From a checkpoint of a small transformer trained on Wikipedia.
Size: width 160, 4 heads of 32, MLP 320 SwiGLU, vocabulary 689.
Architecture: RMSNorm before each block, learned and rotary positions, no biases in attention or MLP, untied embeddings.
Training: a variant of Muon for these matrices, 8918 steps.
MLP neurons of a small language model. Each row is named by its layer, matrix (gate and up: input weights; down: output weights) and neuron, and shows model dimensions 64-159. Each number is 128 + 32 x the weight over its row's rms, rounded and kept within 0 to 255. Numbers have three digits each. A neuron's up and down rows have the sign that makes its largest values positive.
After each neuron's rows, "fires in" lists the words (lower case) most often at its 100 highest values on Wikipedia text that the model never trained on.

L4.gate75:135108114103169121167164136171133142106070107190170124067056099081171141106158098089176091184180137134166066117147124131106122131081103159105143214202158135153168119171111164167142176197191111163123112124084051113141149074098128124122166153159139147137158120141115120114093142107120105129
L4.up75:164122139083161127212179158154109116104080078153171118078056106107079099138100077110176134139117167118160081111114114090089078129077112141148114203182168120143146104126155171131146137156158137153144089123074102184194115105120111119126098104146128130123136117142083126197144094104123133084
L4.down75:140107174129097135200156193180197135088067129123179136128112146117108150149156073169121157100111114140173085112104113110108103162100139149118134196107143129146094140135092129141109172052135113164133120107101150106136152125080138131130147130113149108120129169187115109132144118078116165137
fires in: "years", "year", "construction", "instead", "site"

L6.gate180:086147110183131151128124154105193121115100180102086121128116152131141100129170094138157079093145166071118143128100126083100072062127145129169134124090065196178164141130120149130151176179125080120144103172121121112176104148161100160071082109144112136147132111126094133096139152139107067074
L6.up180:105197167078113137114087094094168105149114144114076133091071166117123100163107140116103135116083122101092091118172170066122132138083147115167106134127149157119148217156101162143111156140078096093112127172180139106150165114169138117111100092092143164151210157103076115150118140143160136068
L6.down180:139096141128134126108202119160098102057101130164178115090087110131187093137172119109104111125184157133114177149064141089134171124119125107135152143105157153177164166146128065109117125115107148029124099139081165097127120152108155135098136122100126202170094075141141162103123142156134156160
fires in: "between", "three", "results", "several", "particularly"

L6.gate148:131094113146149147183156147140101167152095170191117153152159176125139150152112102143130103149114136180144107190152078162041108092157146161143144094137119119125135125099115158086106153175120147129148108129134134126079096116113055115147181174188137102153110142122139153109118082107126153185
L6.up148:153139122198141106126146106087098117146111146144112139088103162115103132113151138130119053140127196129135160150061067127165148134123143105127149117154150150106099113071118113064121104190098120121106083089069107165102108176164100179157143155119137144099106058152026116109183108131111165157
L6.down148:145129188142135144127112170110113094133024115157095142136153108140125067096084127121137190158107093107105122172166134138121099142162099110179161103162127115103157088102093115157153177090106152131148148163116125127063139166126114073118105111130142089107053102152091152153105126086118151135
fires in: "before", "season", "after", "until"

L8.gate304:152163115128151157143127122109154124131071101164153117153150132116129133123136148093178065121132146118117138127158117090168138153074093140179099147139184185193101136131172105121114117165127125164139082181148088104153153108160084109153091119094124091131141091121151139100166132086105104157
L8.up304:179168169162133117099078085084131097140092035134143156124153180128133119088149132107144138130169147114152111144113159074145129150098144135197130131077127094175095128111173132039149178118122152170104135167129136119140127117136060105095126178091107166143117117101146165212180099117128081134
L8.down304:102126096139187034133168156169151102104193156104134172148096098047184203141089141118078106186135177128114070106095175160172120138101081136098125137089156084108124119110083119172096113149124097140112110082108147159107142113057121117184193107115154154142173122119092104089138102103139182121
fires in: "until", "when", "said", "achille"

L11.gate276:153146141127086152137093140098130090099161109135193149126105135113101169131149082128146158132143105110129114094157178148134105119075112166168199088128150140082159175163056197125117160099103169170115120116146147117151135126165066138156096074123142209086062080146091126127072137138100107161
L11.up276:114194153150134142128121132122100104062173107170127045135122109117155095118149120131146152177133092182146113130121187089117119102128148194131189133105144123116141123113105133097049143125088070134126207123177117063167122164134120133088146184165096109131119158152127194141118147135109120085
L11.down276:117156139189145117153114186182171168146108121117120127098128101150162096123173123133124128155179192171085153131108125148128124176176164097132144135130147176141108062110113100144143169105145068150154087135080086206110123102170162139118124167116136139178179142120107114127092131102173093090
fires in: "best", "third", "jazz", "short", "small", "maharashtra"

L4.gate217:105079119016132160130135172099156112158154080149165128081097150174104180137090138119131164093129206095129143110117129073089151189114121136137141081127164151166155113129164106128090098166089149111138118108098097153149116098146074149121100166118138167134218112168100102107132107166135169153
L4.up217:113098098174111212056127087147131125136189122146175113190101102108153175122112137135091095168093114055220106141097157053111130109152096133161152094146093113129160152184124146134131125180173090146130141143078151133160096028136123117104114149118148139145176156087057156132118134116117113176
L4.down217:127149191098126107166143101120126074198064125101130135154122122164154157148121128132158175127146085159136125149107114078158170142147098198112071146053104093151125071071109141157147162123117141130112125109166148138109101125189131129128135061102116123210148090125141142150137116110145171141
fires in: "who", "while", "what", "that", "white", "whom"

L12.gate18:158125112179140133121145142067169140136200108126154124117103131128112074078081017141172181156196173158146133110103078178106091078118135167103107143087165132144124138129105110176156165146125144159122085118173157185123134121159108136125145151129131193165161179124111154087099208125142138125
L12.up18:136126109167107072135106096146110096098110109197150105090117105091105144141148155084146153139093130139144103135103141125145133118201120182137130166150101181129054133130128152160091128152106168170128111155081112218182136110054095131114096101127081095128101164076098189146101135057127156110
L12.down18:121141161100164154102142157100126158074164170129136132144114149189185156148090095117127114196142129120137165082077068106148136120102074170167135132091163099138146156126124093144119120152105065150144127058116121108197152177160113103124170099130168069144165095177114134097083136175151139134
fires in: "years", "being", "year", "band", "yet"

L6.gate69:167117117099123094124132091144173146128096163121135104132196110120093157155161136109103123119136187131114103211118153108103183093148154137169075187142142101130137142117156155091142104162164085133147085176101072101120085140099104179143107138153118161097075101138041123070051090092082191165
L6.up69:162078143110148084119174108173109125105076181119114139175164096146093162142140144180149209160141124115159077167140174154137125152160167101119090129072137151146173133180159131165208151126135107155132108140111084137140089100138119125173160119131089187193094126186058129161082113125143119103
L6.down69:082200137164094215099131188145163106113156119114121191083087123077143130105125114105179089083093095075100204094139153122111116097132080146120158100098140171097082139124097092147093127088135115079109206086130164129102141154150085118137151166093174074080146101086159129124189111112180079110
fires in: "april", "old", "world", "usa", "private", "president"

L5.gate128:145131104157071220148131099090101131073107119124181123097137188047109115118153095132136086172189120119071103148134128169093125135150139141166104155085082146180164147128157114111159182109166165179123155115132112151126191132156077109138117096117150124125052151129086168150133097177075139108
L5.up128:111123100142120119118071095096088132125146099139140121095108157087150080165118109217146113185121133145109119149157180126120099118140156164092067102182128133148166147094156110118146145139185145115106145124175120170097129169075126146206067144127164178103141136179150192122113088176115128138
L5.down128:153122131117153088153108157098033097168093151106140119117135160146091043099104155162090118080159122145143206109129153146080096074151111119115053130153113060155141137142120153182149162123125131158153109097193071164089096133165142097097145093149156034169127066155111111161166141140148089108
fires in: "have", "has", "took", "time", "gave", "wave"

L14.gate75:170133119109119114152175095164095079083122112056161124179115165102154154108150100131164158101159116145157117080083118117081108123065148122101102135125153115134106136073149120150174119174101152111249117120147155178152096126165109070140156153126102132098113170167127172171105144155122137157
L14.up75:154117161160131135099137193123164180126165114155135142153114148141149166160130090127171096142143123157123137089128038127146064158193132148144110103121133102114113185124091143168139058158144164140167123168125087206142116156139127053127120119118081104144150166145136133116086160175134116095
L14.down75:124076154106100121159142095142144105083126143109109098214117180087137127090119125114187123140106141135060143128072157080130133105074145160144172137130101168166092132097136147074171177094155101177120128139108118101113074123124116176126106103165173156123103087162174171113170197134132115052
fires in: "band", "award", "awards", "guard", "ground", "year"

L16.gate282:161149149154112112113152161149063122077104126113216123130124129120168090135144204085101156166118183146170165121124154138104098137148105097126076113136120124094144124158214107085125102123183154137086125166107094134120123162142117119127122101160112133144120105109172114157077119077120176126
L16.up282:125198090124073160062096141132090137121148116146128130125124106088109133096119092066149188132137171155154110118103171162089135127104174117094050083121144063151106149131135125158143135109125104163101203095096099130115085118132171070109204138141165153176103163155142084132082087129084111147
L16.down282:104128100147152046093129088112142084058146129106115103133190089146137145147192134139160157069139159082145107099099123118138183109132125171099174141111093148131062179166177094144144143171082152122141058135092088153179108151149158090096169083151131159120140103161138069085146174100164091146
fires in: "december", "october", "may", "world", "april", "august"

L4.gate318:126082117166116097136109135077087147154117138096084154129128108136118112157089059120097151180099109080123067099170206117148132127128149118145162113144097164133093137142126169132180147170096131115109137084107141124107111186185110097150057173170100128158126180141082161117115099176154102125
L4.up318:130122097147126112159157169101129108103097150138067139139177074118122083122121061155147171140124122093120102082117162113138154113150158129147190133178108124103141110130122155166176176172126124111085164114093153164136094120161114091137059132162109174186112152120099152093109098165124042094
L4.down318:107130140166116127138140169067078096120141159120116114113128180115117146162145105154098140211101152041120174077107122102142152144175069119089177135168127090115149132085099112150167141121183168127079163161146140057148140069125115080049095108172121114151089196128140138124143129154142055149
fires in: "1", "13"

L9.gate158:157117134133074132057119129151182142123127089126159133090102154131130187094117102129121104070055149138130165129176120157148118149104136064102135086129099138095129182160098161123105055125138066100158136094114178061136106129154119111116128122154121133110095120093111093158133132156108153067
L9.up158:115143131083144112062177111123029123168175134105153147128207123119127177084134077164195163155180113085117119158145073076144095142147137133070116134126143120131110129100114192131113144141054122089155134101107174174113165119125086107122131124069086202178128105114140081112124157110149035116
L9.down158:150152074132153099118136130112100099126172157137156155117128129142085111051085104060105118112188171154089101181072072162162093089165150133168121143149079108167131088122192106112150168140160172176099163111132166196137137112149173147089081129101136126115108089147116103094100078134168153145
fires in: "into", "both", "minister", "military", "established", "launch"

L11.gate107:092123156150139182095151093120181090082146077104147112102119164138123165186097092131104145136128123098182162129116146135157131111081149121124176073138101141121142151088166129140132086156109131078171123137182130129231079094121142149084136133130193195169163121158195174189175114147123095157
L11.up107:120108123142129145113105107121131147081150092086086125134138119153093134186109116079176079149105099101133135115146171129135142121088145148135140155128131150206102112100119210097186135115141147118108155155169114106164099090136149158089087103160127204127134103150109117143203147145160079117
L11.down107:089134217139116153062063169151136063054073111122134130135157132139102169179085100071077115133135109110108146162112099108162115124095109160120099076094154089123112122116130119141093156092105139082105144185069109125196150099150134105142134135124118144189156110137115167181171135101082111145
fires in: "many", "several", "five", "two", "few", "three"

L5.gate4:167145136119123030067137077126148160120174155132121149128119113151158181152120105126150078081117163112090151106102134111138173088118119081155065070108178137100113162076130119183108093127088137129107096192123165143143119139083116118154078095103153096091141137060069127169183154123171137117
L5.up4:142112168190077139209154116117150135138093142117110117164135135148135158151106128148046133113087090117124059068112160164152144105101078098140134090192141167065088150083144172112129111068131144087095203115149158112099081126104131147112129138065111125135168095144132098189135117105100085148
L5.down4:146086124032124086068101056099126173089113201169173180090109124167097201165135106193134072115098139142103094090114161128110147106103092108194124103096147101140144108050113087122103116171140139140125099165113097136137143151111071153119120084149136122119094158103108118191150136114142154052
fires in: "april", "built", "through", "noblesville", "auxiliary"

L13.gate163:152133105110090157152150143151148095056119134149054143132134156178114095146103127126127104134121139072136074093079118092153132069132124185065131085146183140136152121043113139109108110103097154128103079109149153117120147099112119095084125148139112092174106125102133166107136100091078194136
L13.up163:150104108137103087143140131134184104106107084107174163151095120083167164123080096107166174130067152075115120139086114202142174175059133109109097118154148114170113131070130151098155087133149159121174129147162138131156117155177174072102102144134157085148120116092152115144135077111095132103
L13.down163:077191110108129134136103132152123121112120147183079116115136091095090105156100096103123137193114091133099093190139167144162087165109161131084092143188112132127112104098139091222124157164157039150119105173111154088172107112133165158116111074130087146163131138101167183119151151144130092152
fires in: "october", "between", "before", "following", "despite", "until"

L14.gate239:143124046105091128107139176168135128134093101150082138128165147118106103153056151073186094168133171109160102109097131113143076128139142138113104126114142076159066147162148081161080134158151147150115089104105093130130129124139136162172145162143171134210129153135105133124110095122151115071
L14.up239:093134135128081087078098145128062137134068122174114154177164135097111149119133162134154093155143148033151085081109190087095132139131184157125148116086160107133161210160153125160108160150213110166118126108178128120147197122087095135144155143185156141117111082105088115126103090105152168101
L14.down239:106179127175080141174084127119155112125102138155188104085051131116117184160129145106141174141163189137131175178129076106203042140157145170145161174150105110142121116063099169091077127127094137154116143133116146173103176125150115093139108139083131086087110112071062181121139116121087083072
fires in: "they", "others", "years"

L11.gate99:089091092132102124041160119182195124083106200120099108104130091122113099129121099099159155139179164115130138124163125137121107052135142110175121149139149187092159131145112132128116122154101136134140083133168114133038168126136066150141094139201163140124174128107142176115126110076156094095
L11.up99:135123147165108081172101193137164099185104060115142165129168112133103155127135192096136137120183121181088112155126215200126127142110140096168174143143145141201079153094123156169147110074091177147192110114099190161072110115136133180148136187155150179158095147138113096159079164117187171132
L11.down99:148099145077113112104145118119119167116117063134143157172190161108087167118111100165100082086105065105125095146156153070125092100144124123083075124142155077155137136151108089088192095106141119074144119094125153085129071126089145147138104104049141106065124173119164159165139120135087182122
fires in: "between", "large", "hospital"

L8.gate79:190127158138074098123081081060149135242132100145130165134162121150162148130140149157108082168126183148146134123117138111116122109105156053114099140136145111146125122172124135148089162178117158098148086123125180143201078161102187136181140100198125132106098081169131127103114100120107107161
L8.up79:150119105077110109106132128096127151149173120115135105144161163123117144117101157153151175141174107141154151127093151117131135178098119193120133149116091139101080083179130123074063135154102076110139106142140155091120150113144047176157070095184119104130126151089083158084138167123104172097
L8.down79:129106140125128179147129120114117113070133149127109110100069106081125133123167138093147140126144161089169180031078077168139111133121089154108110087120088161120203097117096131239161135134145149176154152049182177136134122116180208136133115125157124149116115141167153066181140133094142100121
fires in: "album", "label", "building", "band", "top", "both"